Part of a small language model's weights.
Architecture: RMSNorm before each block, rotary positions, no biases in attention or MLP, untied embeddings, normalized queries and keys.
MLP neurons of a small language model. Each row is named by its layer, matrix (gate and up: input weights) and neuron, and shows model dimensions 16-143. Each number is 500 + 40 x the weight over its row's rms, rounded and kept within 0 to 999. Numbers have three digits each. A neuron's up and down rows have the sign that makes its largest values positive.
Before each neuron's rows, "fires on" lists the tokens most often at its 100 highest values on Wikipedia text that the model never trained on. A number after a token or word is its count.

fires on: " I" 23, " E" 20, "I" 15, " O" 12
L9.gate307:491550457476461568522489488518502513524506576422437518429483451487403476513522511445531543562510471447495498527566489504485521502463551448424575534524493487499450523516541500508465586518536455581492437449540541441422554506468459514507563485495536502512460511503545452502527479467446568412545512497524471467479495593456554497429559524489474529515546453532451457453458467491518566556524
L9.up307:505506553516514481598552475496506503441460563470518530513505614490520383553508468539486506523447471452397518528504519531465469574448482519487526539459478543518575500519475536561507512465504515512494566486449473503498486497473474490527559456552493463572497474538503484522554472469453494524469434480499547503440513520511530474424503499514475467445461425462487470529493465508487555466434

fires on: " he" 35, "." 18, " but" 15, " until" 11, " since" 9
L7.gate422:509574549544586487545513549535542485468508497538499487472501525418499456447442425472503526489545524458436500474575500466577454486490469404474557534524460495512462457481535471505492560598551479499470530522489492508459477489504450461529496499439542460431456496489490547475512444496543443445618492516495445425425501514547474499446467454510533507466543452503517454540594535482436499533523
L7.up422:521535524551470545599508561510508530532468538511532496486544553513495484499495517513483525567540497523458527500515497564513480486572476463504454474482474491523569514495506516460478527648451463533509397439551463421506575532426516520493513469514491482475454470532554455488389551442482583472444492503472456486470520572500464529467494533503505524532520506489448450532394496552480517442394

fires on: " |" 88, "|" 11
L5.gate342:501519543523520543508535556434512536526387573480476531507520552530518503527578527530527535609534484457511468489542486562463508458484547466515503517575425458498475508513452540543526497562490477520467535480449437527552483465468462486498513529496510520525450469550588523495463505461510519486453429523510511587395545463457481528502469471470475481425542486469451516546517507418513519506527
L5.up342:437543480500434534528496443517523562447439481453459538540482471526541553532608502450541557433518557458549439448529492519508539439521540457526512508457542523455486555492449596470480488460563523508475525464482469407449620515549508546464479472495508516515487453513590448463505486523449527507582489507564467497500532505525500523470465495510472436469469460521565477511460527488520518467520

fires on: "ous" 22, "ur" 9, "ale" 8, "id" 6, "ir" 5, "i" 4
L5.gate98:450448498531519509581491531538498515423463511488472472446500479537561505546461570551457504518540433484462537525487444550562479547501506530495475513512587627478485455531491491541514510481562504476494518478509477505510446551537497434542549520506492503489506530461506536451497572477542507556476472460561418499461447590437550461461502511508541507492561471487509571444524495525532532466501
L5.up98:433457534443479483514541581584498530564451488487567528515510496466479512408578565469468486518543516576475481536441457493487573485488525471557537449468484525552490511511471518450466531448556521487454475457483494528527558528499494532507487461489533582503448420440414494462534505497537479455544528498506600543516448486450580450485513399518585544524452474544495566508496502568496461488513

fires on: " L" 57, "le" 4, " l" 4
L9.gate127:496449495477473434542529461531521477573507521488615472507546527447436479387498416571510470477504414547471427458523431424466495521499411485525496496459501441496516530488506519522453441473554504524556538506519475464582469503436451457577523547484467509504420504532453494521554462489515459532483465477502478529521516457523457515518504502450444551487527471504487483508576550447516528494488
L9.up127:411476409492487490526498494478516519469428529550538497531502472500510464574499502479469473456465495460511595472434480514545543551575470456558505466451477481432443569449538460559491487569487520480423493473472547496513527513519525527524473587507547473499502555517538526486495533567419535569547483510451549517559467490500524484572503458517461500454558492433429549470500597465494474535452

fires on: "s" 15, "b" 15, "p" 14, "ap" 5, " Just" 5, "P" 5
L5.gate405:551578537460489485530526511514541465521401511502459488457514451465483484590500438439556435548524532459452498553428542573530473484439444543552501540447511439482540484449469533467475555520550453499558517522509476535461512517483518437479494478500533581522469498481472474542509498475437557473509546534449553483519435446445451521462463485465539418486551483497442512465505458404493473545520
L5.up405:537551529454488498559567432471534459575465529564510523459463525512508447537460476534567399518579583502452458533525539499446519468495492474563486517512429440552507530452522445468479484527488541497458539534504558528496476455547498483444517469526421510484508494559497481459545556443436452536492477547501515591497419470436477508522525508520500423530550503557545441549465427394477526515506

fires on: " and" 67, "-" 6, " o" 5, " to" 4, "," 4
L7.gate342:522493496404452530525511443426559435526494463545402491453531578529502417480508514473567493554494475473471504389497486499484528535491515499491459518545479513517457521488523500527567486566476481501439508455475441507460472542520515443499470562485541419474505511493509442523480544484519506425450513517532558542578527467502478533491542528452505469492467518553506521415425547459451458571539
L7.up342:486537473561490480483507502397425557568485471473494526555537488492446466467425500504609509440471442541509494504540524491511465444466482502501480492494541557529530471524430512516463430495507428535482517479495483511477483447447496475593493547516500526506455479492531532501475503458617522449503479447474537435416475468505425489560489502482546440475478491410475548450549518474523537537505

fires on: "at" 26, "it" 23, "b" 16, "s" 5, "ir" 4
L4.gate380:526507555493518505512518499497440495489490457513402488524490515464425495540449581515521482501490585481521506482504471487435470483526447469488506467486539548503530474521491489489457484492565507512527612562531504516555501446453515521490508409527534493549475501448509447484450583467516532557477482501505500445403466512422438504554535478529469493515502534566444442554476558524560526546438
L4.up380:573561504449457488551425397475487514522505540537542524503495539525483453531516469532491492485510455458514389477516549455486484476550472493482497449464517470480487466524397534489510518564466543480472555478488522473540465440483541495484503525499458544455514527490473485492471527498520527457536480599586522587495489473569517495497456503490522498569481477524544527507581517467389487453475

fires on: " \"" 20, "'s" 14, "is" 10, "ish" 8, "iz" 8, "ul" 7
L2.gate23:416499529509475380543428526530489478557504533554518479528452443508508504477487528615559438498495535398490504599518496482428547520578432478432525500494510519456515522458469531524457500493543529536519527443583570449505532490457522462502480511539450438557516446516489557579530543518535538570497513504471515541461488530476518478523492515521506530513473578517510487489561467543474584523536
L2.up23:461564510512559462571454471495582562470534490527504517507529469497493474530478470484483428479466507484502508468538512467550516485515491545524537509496472490406518534520493477557495535485529554564492492487476482498439525451526541523503554497536500446517505460508502531553480473418524546485403577511488507561509467505452560430568447472496456545486473566470456430477442530495516567497469

fires on: "'s" 24, " t" 20, " the" 17, "r" 7, " M" 4, "m" 4
L9.gate227:442490559506499447454538611521429508464454513480437488541502496506487494520453425530464516571533563568596517558483506471480530501513513501544478487493572551495502497495575553535466488532527540479491557527427540504550548460475424512421449466511541520489478523535515484582580533456454484534461499476554471542473498483482496506514467533489613537519507444507517503514464463542505536563491
L9.up227:476532517497558447513453449515494440453415517521543557509494513572526518557448481499525475619475570464565508544523491463499523510437453530474498438537458504474487472515488481484463427511558494480498533547519482533471516532520495548459436518555456537443533514509443521480502520457443435495466561494454470596443533440445526466537508474412515487409495495494533538493510579467469511501472

fires on: " of" 27, " was" 12, " is" 9, " (" 8, " to" 7, " for" 4
L9.gate309:498455612443460539472460523546448517471526549495498548441559532462509456438549411522443612541488509522557511419501472443489501470528554539495429404497474530489536482512507468477523488451449471483445495502526529500542447562518523439561478455471510502502434519553454452491492451502535611511566475477524512470498536516475533565488521492492462509438533508533579508471481521527524519461460
L9.up309:492481479469448528508514451558455515543513554485419467466492449506479500517515519469437469528486525566505531427484496464532476525468527504465517484434502582463500431457480521519484496432566517488525541613508528553513485487482502499473488589408431528435552439490470555597518489516532511478431437524452590513566422496497472526558599468496477426479506520508495551493492513441502530504516

fires on: " /" 20, " part" 14, "it" 5, "ir" 5, "ist" 4, " can" 4
L4.gate212:501407544503481509476525462474516484486453539456463449511493476448442498571462480490476552502539557472589540455470550474489500477477587489523493509491497532548587464447482503504527519556525531544495518491470549413530489482520457466469548435492524464501553489511483477472562510509465506494577439510510460469455466489428399513535495528514520480487470416443570441490483503448460498489408
L4.up212:543529502491473471570452465525490584449502513463505514498432481540512589531430527584474501544442533571477501491535466467477574454532470506448504469485501522414529416486451619449499458482491496406505407506498491468441513561525519559531483450492466455485439484519525469549511510522527548404530496510480506487484519481524490510457520492464537413524469525523466486493529468507553435457490

fires on: "\n" 18, " As" 12, " After" 8, " During" 7, " With" 5, "ith" 5
L7.gate430:533537451531432500528561528477495508495537599486512502507504527501531496538529546503534439532564506482512492467405507567462475452545517566467554513502503545506569556547523457422434519474505539510490444500449418486505505447535539531506484433470522427517476418521451507513542510443461552532491585559514521516550506495610546556494575498503517512579540490488496511453474505453501537547537
L7.up430:524510480449499545529528496584481536496500454497456495537532514526483506478439479489529429554520489508535500451435573551449438455514564521441573515493527537479493501489531443441428483529534520514485471423542504442441504447565511463510457437541583545508483521462545557467543508423522529563477568572503526524541513546505553538543514520519496528528460489511482517548556562525524520540538

fires on: "y" 19, "leg" 9, "on" 8, "en" 7, "i" 7, "ah" 7
L2.gate90:471506475522470532514475542484427425466520460462478500449578526560520504491519469539470505575562433525542514486514523502523527538455537428513487543577490473538499508492460556404507485466527554452505466509526508495468472455553554489552545533432525507466488572563520506506526423440536466441482507463549446443494562501487506488540522522558407469521521473512585517485500414517513591461500
L2.up90:498484472504473455470471487488542462538487520542455521457479474511447556532536412489505512495461519528499435521519527516527552501488537548408537472433469522491535478488488539569437416510518569454554442551460600472532509563589569522433464492536415497423454527521495557503427473468517525522571544466518452455497477510498514526476546469492506505544534502505462523541465497478491528526543

fires on: "." 29, " when" 25, " but" 25, ")." 7, " while" 6
L5.gate141:573530469497506491511601523500443464553523526488496511511535518467543465506481517470534489503559501540482485551485479459498548407443544530472602467518539426503451441568499496451465519535527547489511466508495492442519499499462432467494497513572563412529512554457480514487502541503542498552524497514497592488465464535476510499539474512507588457481561389473476473473555567496478541496502
L5.up141:482493494487477507522437513410508517539466461475527514578442529488510519477540472589458535540497474466548506478571466537488482568528446531531495469560361508479511524428500538487454475551511441498468494502472479521495549535546590448462423444461426577425452521517471510489520489440499470459553465571455464506489547512553540536515493506548425526492465520508519495496536496525537513524420

fires on: "s" 26, "ing" 14, "el" 8, "or" 7, "ast" 5
L4.gate347:531484465461500496491418445485515464530470469619484512530511527510455555573505516487554446530439497479537490445510489483525503503513499458419505424491562494546449475529526510560534458501455483429496586592495452452523545507484497462535450523528473487464446574496487492546534486483510502478531435552451473495550448509430544454464519467512513499494455551482591519484458492456469506556531
L4.up347:496527499532529471552483554505504499529506447554467500515508522490492523491476541431418560576615501567482476450498496523446458486476515473542522538421474524544470429528600448504564600556484461489474550517514515491517601442462527484503456485501499506502494528511446580562438492468512482493456578584508521547540480519534520498550537450435564447488463536497482529507517457525438593476502

fires on: "\n" 27, " rem" 19, " qu" 9, "-" 7, " l" 6, "|" 5
L9.gate274:456528454478419467550436498532536456517464525388530492458534532462502473467549443478507545530526562460489474483513413511529488485534459543521449473476548500529547476486522526514490461439518536525541517472482444593490516473368494492559553527504463527522562464531490532417545568554516479539473479458491498516503500469543454459517437501492438478485547480465476488475474503534541506511480
L9.up274:495461576447427542516530535483580405501422504557531516507549431475457500474491534557490533507515484485483504480524460471462559508530473457484465525525507542470500512476517523512506479477485522466620451480456495454600503475520501493493464475452450568527484594451405476564468465526501505504596539508472541486524451474476530575465506516476476459537499520411528463509540492444452507481495

fires on: "z" 15, " born" 14, "H" 10, "S" 8, "K" 7, "B" 7
L5.gate442:448502491464440493534559502447503469506461560461563527478440412538457450466554436496588523506528466540482469488471438531446531510497481492546465504493529455480553503468478545574533468497527536490493546483516534514551516476554436503521487489478518426454507439371516513479455548542483425503552502571447548439530499540620513492474555502514510522559539476494528551458530521484485539507481
L5.up442:509508545482564546481554429507493614495452483487455530459433434493506456471446448492471537464422441539471490553437504507470487476480466497485429460501472543441483423471456488495494545580489489559531438523581504540498553477494490531518432493429509462425548504495487481511462514498504554536500435532514497449441483480486564425583519546508482486497466481518571498447501494437469487514554

fires on: " rem" 32, " qu" 12, "em" 9, "ew" 9, "m" 7
L4.gate64:522476473526470514551545516497586461512576481506461494488550537414456487486380516465551548460480434494483521516467441506489523466504481448541473488543414511407514533478454515509491524491419514528505474471506449558524503446386443502497610492508508548524513483537520477537513549538548460565551407533483499495474575484545503498477519496557454474492570525481402506546465514457520546488504
L4.up64:549425518484470466559541512366572437465558572550545480495469495445488506542489537535487482477508496536496515519464451496412553500453459497535409510494445491392534484488434514480589452482487500527537540469514442522491529402494536543513461531484470497533511474550517487535541546515501461558529458566493500544494550442482520436463548494479559493528524497554518537488464550483450477526519

fires on: "t" 24, "s" 15, "d" 14, "ad" 12, "ior" 5, "E" 5
L2.gate401:509462554527501482543470460525517582532491531491506516476510507446501530468497534476522507506530500499489492464495556496523483503520549494499498536436490525444422561484544504540476442480521485470500575571588522527538548491490422525507507568476503429444558433508553522546459507498491459444511505524425548430521512484495441456431458553493518493627489476490424559506492417498456536496470
L2.up401:476511453450536455453469551508497531441443415479506551457480495478468520480524539476511550538490537472531543518559532424555450484540458457527492449431498515498504474486520532539499502540507402484475428540484539467588543474524487529530452453396493544480511493449465432410484450432529558484423482443533477555462456542545429459537485490501499491496471516459517576494456457491486555555560

fires on: " re" 29, " not" 18, " appear" 6, " dest" 4, "ov" 4
L9.gate275:515520485543490478474493521547523516489515462522559474491510561459509529471483464543421474484532492535466542523444483509573508555435493503510482503544434540442572465433446493527360495445546557497521550485479494486450512458436524465529431492462466524562501487498496528572568488439441536510467555523467425480463498544453489538524488511596486506520491494558468486477523574474448480513476
L9.up275:576478564510490507537484512522519470564465492546422577556457476423504467555482512508494565468547519554429444481506527452495517434512465520479561526524528543515562443463445491433478506433507529465485455437454544508469587455480483460543498449480533515596468498454484506499475487474535519485472544458479521565486483506480435527599485434550521550540511504529537464476451537428457487485516

fires on: "w" 17, " inst" 13, "th" 12, "em" 7, "iss" 6
L2.gate363:507442561535534510481483439495452436500478512542556507467480519423479552473448452523512476515495545473495499487432529500473451530510461531468505448456573465530534586520494404559533509512535450473509533526457469454491489472495525529414547535531487438490506466511527507463513495524495532433487536456424552513535463543463506590483539541507517469509516438461520419536515516546479492447560
L2.up363:508495498480519522542464449471544420571543454495483544455443421467446506531440496475482480460456449557586489472445498538548434506510463538595522525540538513461501523511459506498503516457522490446436509508557477524473526505469534468523461514564451523484445540500524572545505452514481503460482449489558513482454511426513441534451565496479451478495515522543498546505509532527508570508491

fires on: "it" 15, "ad" 12, "d" 10, " trad" 7, " d" 7
L7.gate270:493475507524489547519457444486493548460512491446503446481484589495498477444559429538512475414493508525530571514482542428486519443511548548479473483482441556462487463491527539467534434507484475493471492512514470504529515524447510560533496459521496472571492555505527535486392548493456541455499518538509478410530431493447476437433482513555472481545508445505458441556524545536441531496437
L7.up270:489437496561482559543443537460498455545497529491492564511485527585527522503498458480495515538400580466505498448466480479451503460503524466575461423494516612478440491518515511472485452572489491483487486493564431495605491475534502457479471558477510556498465548510504448404441516442478501460461528455520453571591509511470503483512485533546516525527446493544485552537474532571509467547408

fires on: "ol" 16, "re" 16, "ct" 11, "por" 6, "reat" 5, "abit" 5
L4.gate252:504519509534486575588482441539485502538510481433572478495506540460495502439486437543518497575499478509506397515527462431543541504436475565439514472458500462539472502551516506548501457464445459488467495553503467488474475502541452472519502505438476495536554531512467499500516524599496515551488518458484526542553540451456467496552478471514516488481438478497469465468548462493527377490499
L4.up252:490483511494508530546495532485530506498500500491515546464543497524483493532450507557513495528468497506563497421481452530565518443469494617586518514459504545492485570484485514535486448563573517549526477453506569485508495463473442555444471542553562525557467525558490396503507503533468486475516468510489467557606463440541446559534524473507521464495470456520523545499524430481510463449441

fires on: " S" 77, "s" 7, "S" 7
L9.gate171:514500491558401478504438544516452415492484507486563579497477498538467465475487538396457554500450472497473520533443575460516555474466556574482504485590469478529458503428463474548519491539462524529474607514521534489538533505467501466539555533507508442502491557509515493501539517507537387554508516547484571532547429490540528501546528429572489473495501445480442488449498505475499523510476
L9.up171:460534522480504468455482524475456470477461478519533554425485483499478550537459512445415473483497532598510543557450559563437540453528433449549467527501551498585525498528470549513494542579503488518454526498463434481517573496507501567518487470556487450542489495487534556483526501476533524529540497595438550511457519563465488519565530540501471495451424509473494507474497516519428493504507

fires on: "-" 78, "he" 8, " He" 5
L2.gate72:466523505471461523498531474451471587467520553467516489474381535444498443436508502505532460467482495482432557496511486480521511496460477549487488446506458467495460441506474449471532490580426457571478470537490541550506498506489460574454528541479497520518453493516526491457497478437489434573532477559532546402411516473517456510526452478447459497512562554513433509445460524477536465476464
L2.up72:464474480517515541438607568444495489499514523473540536525481548491471526486464514455458559523519548535462491484493509500521540523445498580464474602496390435501567466487528448474484608535449435541508488471515583521505474506458454469420545468484439492513465523512472535518529519498509505464480475528597522519542521507431494509542431528480476426490519483535547490441445472494500540467455

fires on: " |" 99
L4.gate422:519601526529490516574517532492530461534484543520522487551558479488472445503531482482535517504515555417464443500547554553488545426529590399497527518509539548505511525527560539540546477498555521507506504558414446527508479474430473526464530489478433483507522456530613496486474521543475513488431458448472573498545522493432510478434525533452474509518487488512566462524527561491554514559545
L4.up422:580524511473397487613543635531516551542477506534458549490541554526526516512544537486548502492451595469489422489487477597489493434481451422582493559499520468493477504464513532501568520485501489454571514477503520478488446479502526496484495488489512475548527516476495543424515517514485530463506482473517541556513568561477517533453491467521492497519454439474496517487556512507565530494566

fires on: "ar" 19, "or" 12, " Kar" 11, " mar" 9
L5.gate283:523465463520418489501498453484507550521546478487522548437449539459468545529505576473525534469488524481527565560479468513557561518445512515509540514580527475563502531494554485567495464501598407472515474525461485514509497492586438559525528519459525516508504542506547481522515568533480515574553528493525390517457545516495458558546455528458437509480525494443572496535461555416519496513583
L5.up283:480533466498481494485475538443486525495532507407515526499515521451473568526452497474487551569525477493519577481508435542547586452499519467568496453493476438430523538563551466519549497500493465426503524497510469538500455504591513521528452513539533530565455484475438468456542547482489521458580561518531428499428514515527539535513453504511432448483498555512534540523493503451495500592530

fires on: "ing" 21, "ust" 12, "ack" 10, "t" 8, "ar" 6, "or" 5
L4.gate46:475533489409509436386429516487496488427514549551474524482508565518498559473537521480528534528534538505568547515503461483567473491455591530505492499536514438545479507469572474533536536453482483487423501466533492565473484508446457511517482410481460471463536504559543535481543592520462505510465501513500466482579515474520478487508486551546487470511515480518513441503498535515432511542544
L4.up46:532476534456487470432538512478469517596489477502539530431560516471542531562467503567462475596466456509491535491483512428560479522525506474497506429485472506583575527514524460505541538565464544529501500516491577462496445595490497404524579540545449484497542509481429484495525490487523466501491564538495447504452521486544514543489451489491494537537528462470459496512549378449494517552481

fires on: "u" 24, "ing" 14, "om" 13, "ie" 11, "e" 5
L4.gate190:509514489477527500546491422476511456507531538524580524489527606467480573511468576474509432499440487406484527487493474475523462452476465525459530450499532522424560536486479509542565507487501499544511527490513470490481441532486522520549567579568503474460473491524539548480575477424526525489469514551481516469469445460477553529557474497497507427483454559533435449466564460552516468513475
L4.up190:481528514513500503506514455493459479426518421492535491508516465521446536486472512557438480441512538440494482468534488525478504482461454502559452505492511503526509477491525485485571498472545490521521472452535448561565556490505465553524515515496456499499553588520540592558526494460599549484508537453533530515454417527452494480475526559497514427525528522493512546537553479501512447483405

fires on: " of" 24, " and" 13, "," 13, " M" 12, " with" 5, ":" 5
L9.gate257:497410491500469466534478480443495414476558433462483489499533564445472478496447459474500445533466549445522514484528472510540495506542518547488477511549545542517533437518531486520515565520538553478551432497492423417470464537535485480464504513414564485565491479496555558496445545478632448531533523542527512518550539485422550505511528495537481522497555462488523458470486566512433562557506
L9.up257:491496457545505553540421433491591524545437494472474408460537515526506512557480444512465471464468498558506426512515399513509455556514465506503496512548544541508436470485487470447490530472475519550509494483493479527530501487426502503533440554466491454496434513475571504477578505465554535533522484429567513539442520479466486547524486528509516542467466515562552472510501451519443521494512

fires on: " M" 22, " m" 20, " f" 17, " F" 10, "if" 6
L7.gate105:536598459506477505575551490464467493457467498479480513474533483481463546516512481526521535487476533496518438540520491511420433456504474553467453571566474504515531517507562522548540460437549452515424472537451525537554471518418461530493486611478474555507429501542548551381509522440506467481511478521483461471531518437420471490479473544532428463468443497462532444467477451535472518512508
L7.up105:534553591471543560560516480419514524471498482553491398523507493490604517504543475597510532443494494448495527545524493446518460514436453546441485547514490477545484564498503505530450488504589456570470470513569453566489526486526436484511516484500491601436473552499525523432571472476494459517530484517558565500514536516474503486473488405506490461494481551453488572448502525493511431490481

fires on: "," 40, " and" 22, " of" 12
L9.gate428:459480509578528521459488476443545509570468411558540502505480477578489457579463432515440512464572473413488490523499458514484474489506530523504512505458520560437507529511495526561551535475467446474513550504484541497483498459486467456548523479531506491521437425450560556534525529446598547474499535445499565534400535510491532488509513493480512595480453467485482521465470563472542487454529
L9.up428:519494495543467446511521461443468582526545454514493552503444512504461556455614585498513472455520479494543457495499460478522445406501466470517490578463500536582496542452545552508477391473522490518463433500513492512471454482475487448510519497518465459535465518507571511449483477490527625514466509480542479471537445478535558493557406493444516508458445526540473515503521524467566540485549

fires on: " |" 44, "l" 6, "e" 5, "at" 5, "ing" 5
L4.gate310:444479528546532452549454487539445503480516567506531518478578531523508452506488550378442550535517472472508521462550494474471484492488527495474503437516557498542478484479531463483543568558435547499472546475521483621457514418437515424568447541481501524471524460520553616502544521499468525433460570503474499511463541482516502518469448441520531462475497439505441529454512548508481509537539
L4.up310:423550521524512519517579570526539512397519486507504474524496468514436421515464566507495565563507530558522463491475482489479502489553484528500479497600551408547512467538520426471545515547506542473479536512528511563476553468515473520453491541482507580457542552489513468468488533496514544506560560479520505494503526489510494486368454439497536467517508483542456512435441497459433482540467

fires on: " with" 61, "'," 14, " /" 9
L5.gate394:468520571514403448455466442503425524496458506522386475455459516523518519437448481442467483514464545510538525560439524518468509476458501442542508529502521498487521485497532504480496487445527518514482462455488525486468507516498406485474486538507453424497516518511578490507437557622518476519543531488498456496509507489546455458471420551478416483493449467449463407533588494471510438509486
L5.up394:543517399550485443527476560467479501472547474529483466549415513519456511468474634528492466561508560532515508417474492459470398477494514575509488543482486476549569530555512498526503499491586533488498462506527527470511510513498486453490488527535549513557439545513494443491563498512587490471509528504432511508501519551520500503502486519453507501492511440541504525511536453542491484444509

fires on: "he" 25, "w" 11, "et" 10, "-" 10, "–" 7
L5.gate144:504473470478609502476531457431510481503448501542556545427461556485455500511478505462560494570491550525490508539445481508489481414487571553485458519515456447483509561512431483438571553501478539569471522525506447477502545462507435527524538521507512559494460470503499538526577474530431523462501485534581430403519490508513431498557509510499539496560525481452480469445545546551547444454494
L5.up144:495472455431485468538510477471492508535484485457508530513495514509475462459520489503525550495553538468543400544410552516518488609474463503416513545533540527530583542554500448537487500533513455501569479469515527520501475484525483499531490478527538496523516510390425532573451506439478569517519430453562523548443463562494433513507480417538450514467563478479405525497539505507401455501474

fires on: "ed" 30, "en" 17, " and" 8, "ated" 4, "line" 4
L5.gate434:462490500479552454593435534500487589556479517535510498529550512497502468559512470496374451472540494518481546435502575474552450510538602521456532446462542526502502454535430492517492493396499502510517513446486446560466459531461464513551515627512402437530523537546571520466472554525482514557473512488560506508504555562515577490501523470551517514547451497506437503490477552499526534507442
L5.up434:479427494491559425526443534477522580477455517566470531571554529486527537505508525504484471502514507458489504480584473458520521469540490515473566518492485561531473471506531427497523515514424474498501497548464448514518547514489461508460524575530438465514514493595506520510543520444557522519496502534494523514476502527572503476446496572453535486584528542401462447492418423491464544454525

fires on: " he" 17, " m" 16, "b" 12, " He" 6, " it" 6
L9.gate158:516513546441524494527527493444438493519474395489488499564449561490512541463490471508531494540456462482540473452441431486524519474480459540520438486545499460470457424488511444543497536546496530546449520445469497458513487509506486478463495470412563530565472503520506524473565572512566518492569483543514397565542543473389525545465513466460402501522567437473545506453470488508502531441500
L9.up158:439516538565601514511479537525479446498500461459536530543490550498577481486567455504496532612478477487517499526462463459462503522527595474495463502480463457415547500510533482485500529537513543518500450437474538435500495498527495526398519498525507547521537485481462563472476530462575482447477498617556523549544590507492512547479500499497473535579551495512570524485510482490476482476531

fires on: "m" 25, "re" 22, " t" 6, " p" 6, " m" 5
L9.gate235:465509477381521498479488494472457404404513471512445507553495582521456556493532536505525544489553502508516544477589523436512533552485472479517469541491503528481484525586509499495533522504469520492469502475581474521501528467459474486492570432431481550503565560511466538553486558492441446552533488513499457488534497408455497488427519489515530501493513491472429494531472471474514579549563
L9.up235:449506415527511515475461503416464534507453543493454485502475494508498499551562494558486471513481532520494463521510452458504483488471455468490430472478532460469474577501523562455493470505498462522461541557610494540471504480458524499521476417451452490440480539515489611583531519485488490566571485484528486500497500476381542514469446480485499479483552533501540478482543541501521479564521

fires on: "n" 13, "th" 11, "w" 9, " and" 9, "ight" 8, "out" 5
L5.gate292:514507514540489482501515514560467477540511486497489438456465481474408531526426390453497414478501527446574537549509505524474507499445477396511500554454573447553570435519463513518542515448471547477504542521543529478568535532485526463541491460452486514523448504460475512518508460472497536557495461525491521472505478545517378477486530470522482494592536461497501530511556460557518536498555
L5.up292:544527409460535501516559494536493475578525467468499554454556511482472519470454473556496518493482473409517515518476542471434526522434564454581428559520566452410536515541488492485484476484513463459508483511437446474516574487516482499455495506464473543566492548511497551549538531493549485517464403527502545427586558480406413547540540501499468489498495425506518517475494498509498501486448

fires on: "," 75, " As" 16, "As" 4
L7.gate53:449493456511512497498540534542512456441429554509461457470500550451539511522443530531571441526537538462542527472518519496486483471540506564434534546489422488569525476455460454393461463494483396539475506434496455518507497435523447461442443514552467443490478402534510506499580467521503537484548532502519481500482486523540561476487569532485545512483552506482526505536491534537464491493475
L7.up53:497464469509472518517554540491515486536494477502442442461491483510521486467506558541479412483460521503493568510484438531537470492489485480439506567513470461510483446462457490459483527459539512522421531503595431495485542450528469471528490459436508468465527437533460536500560502464538567472449558495537508470533440478549495457571573526522555510429494532479481458553507466392533515509541

fires on: "h" 16, " e" 14, " ne" 12, " (" 11, "," 8, " cons" 5
L7.gate299:536522523477504465573504455453506466516508554539461521510408495493425537442463426442547509579481489422501504560470452498450506545497574496462539514548531484516527456502458517548493523512514482510465510553497492488529551506566515477428563469511495488566505513482510476512468518481512525427519459517474496502450432447467486575492598485499496582457548474487532509507455510480559444532552
L7.up299:504485402511456514548455464464455474442529495544527470523475484508437544502496512510455443441519473467521449506474472507531500497517531483446474481516495570483527600619479458559438479424541568515449469529466564492524479476487440489462529532524564480470500452514528445455443479502530472500500432550526508454517519421498486567504612470472496538481548527504488480464527585527515515489494

fires on: "ric" 15, "e" 13, " in" 9, "ran" 7, "ack" 7
L2.gate436:462526540513505514475556489519490462558586570449503445495531481515452584482532423508502519533531446442456585470452450449536527492520444551509557464414514535476464565519481527513475514496471508492475542585554503449572459489514447524495509414535442454517495451508503456460546457476477494440545514500487574461475485476442523449497472473536482491436478458476421472532461556517501532477582
L2.up436:506482466464505472581447457574471504558490437454537536502483524498494530569540505539564515505533458502514499463526545460503480487528504480378463496522473509490456526524495506454516493458481512435434467565514516470482492518481490503476505501544441429524561461493439521459470487418431536473476523464499551559463486463467490500474413454528473501562523444565541509500448516517513515503570

fires on: "os" 19, "ace" 9, "ate" 7, "iz" 7, "ior" 5, "lection" 5
L2.gate25:470496439571505531522514558503542485497490438483470434504469414492522434464481517512496482593550524498515498486423527490520483472476518492402480486463491511517459551475461503531440404493532504579473480473499554549505502554475405488498437476468395527513498447534554392485494505426521545547492460549495573440573535512432481516516521525595513435458513450509519484448482518466504512499510
L2.up25:550465521547581482484542473548509500514435474529494470446451511507492426565500495502495577465481456467535520474551497465449520531477488519587542512582500477546510547431473472541592500558588475528513499480541479482500515561532521473451552481528513411513433515525499493510415484492573537512508562478481506491475494568507501538460563527488610498451506487527519449545544466498480514467501

fires on: "S" 17, "il" 11, "ym" 8, "ly" 8, "ros" 4, "man" 4
L5.gate213:493543469520528519549481499458564516592570486489546469473507483464511431577481475496543489524551495489476600555493530557494509472510493445485458505518515465471438505494453507532509440447537482496493576549484468483527520581565471494456582472534541453469498444562522515465557514485529458494431484460519577518521493514547481530535502361478452578549493463534510466520532500521498461520448
L5.up213:552525551499472575506553534519589458518451530531574530421509525457567546561481502503519471478473407518540551467484569496479473521456464487557495431521473470536477514485512514494554531504559485543517465529512457542550511503558507556497472509577470500508481504494514505506557539568495502599476472474449486415491505538435483556530494441485505476462505524558442507497638502516543505468560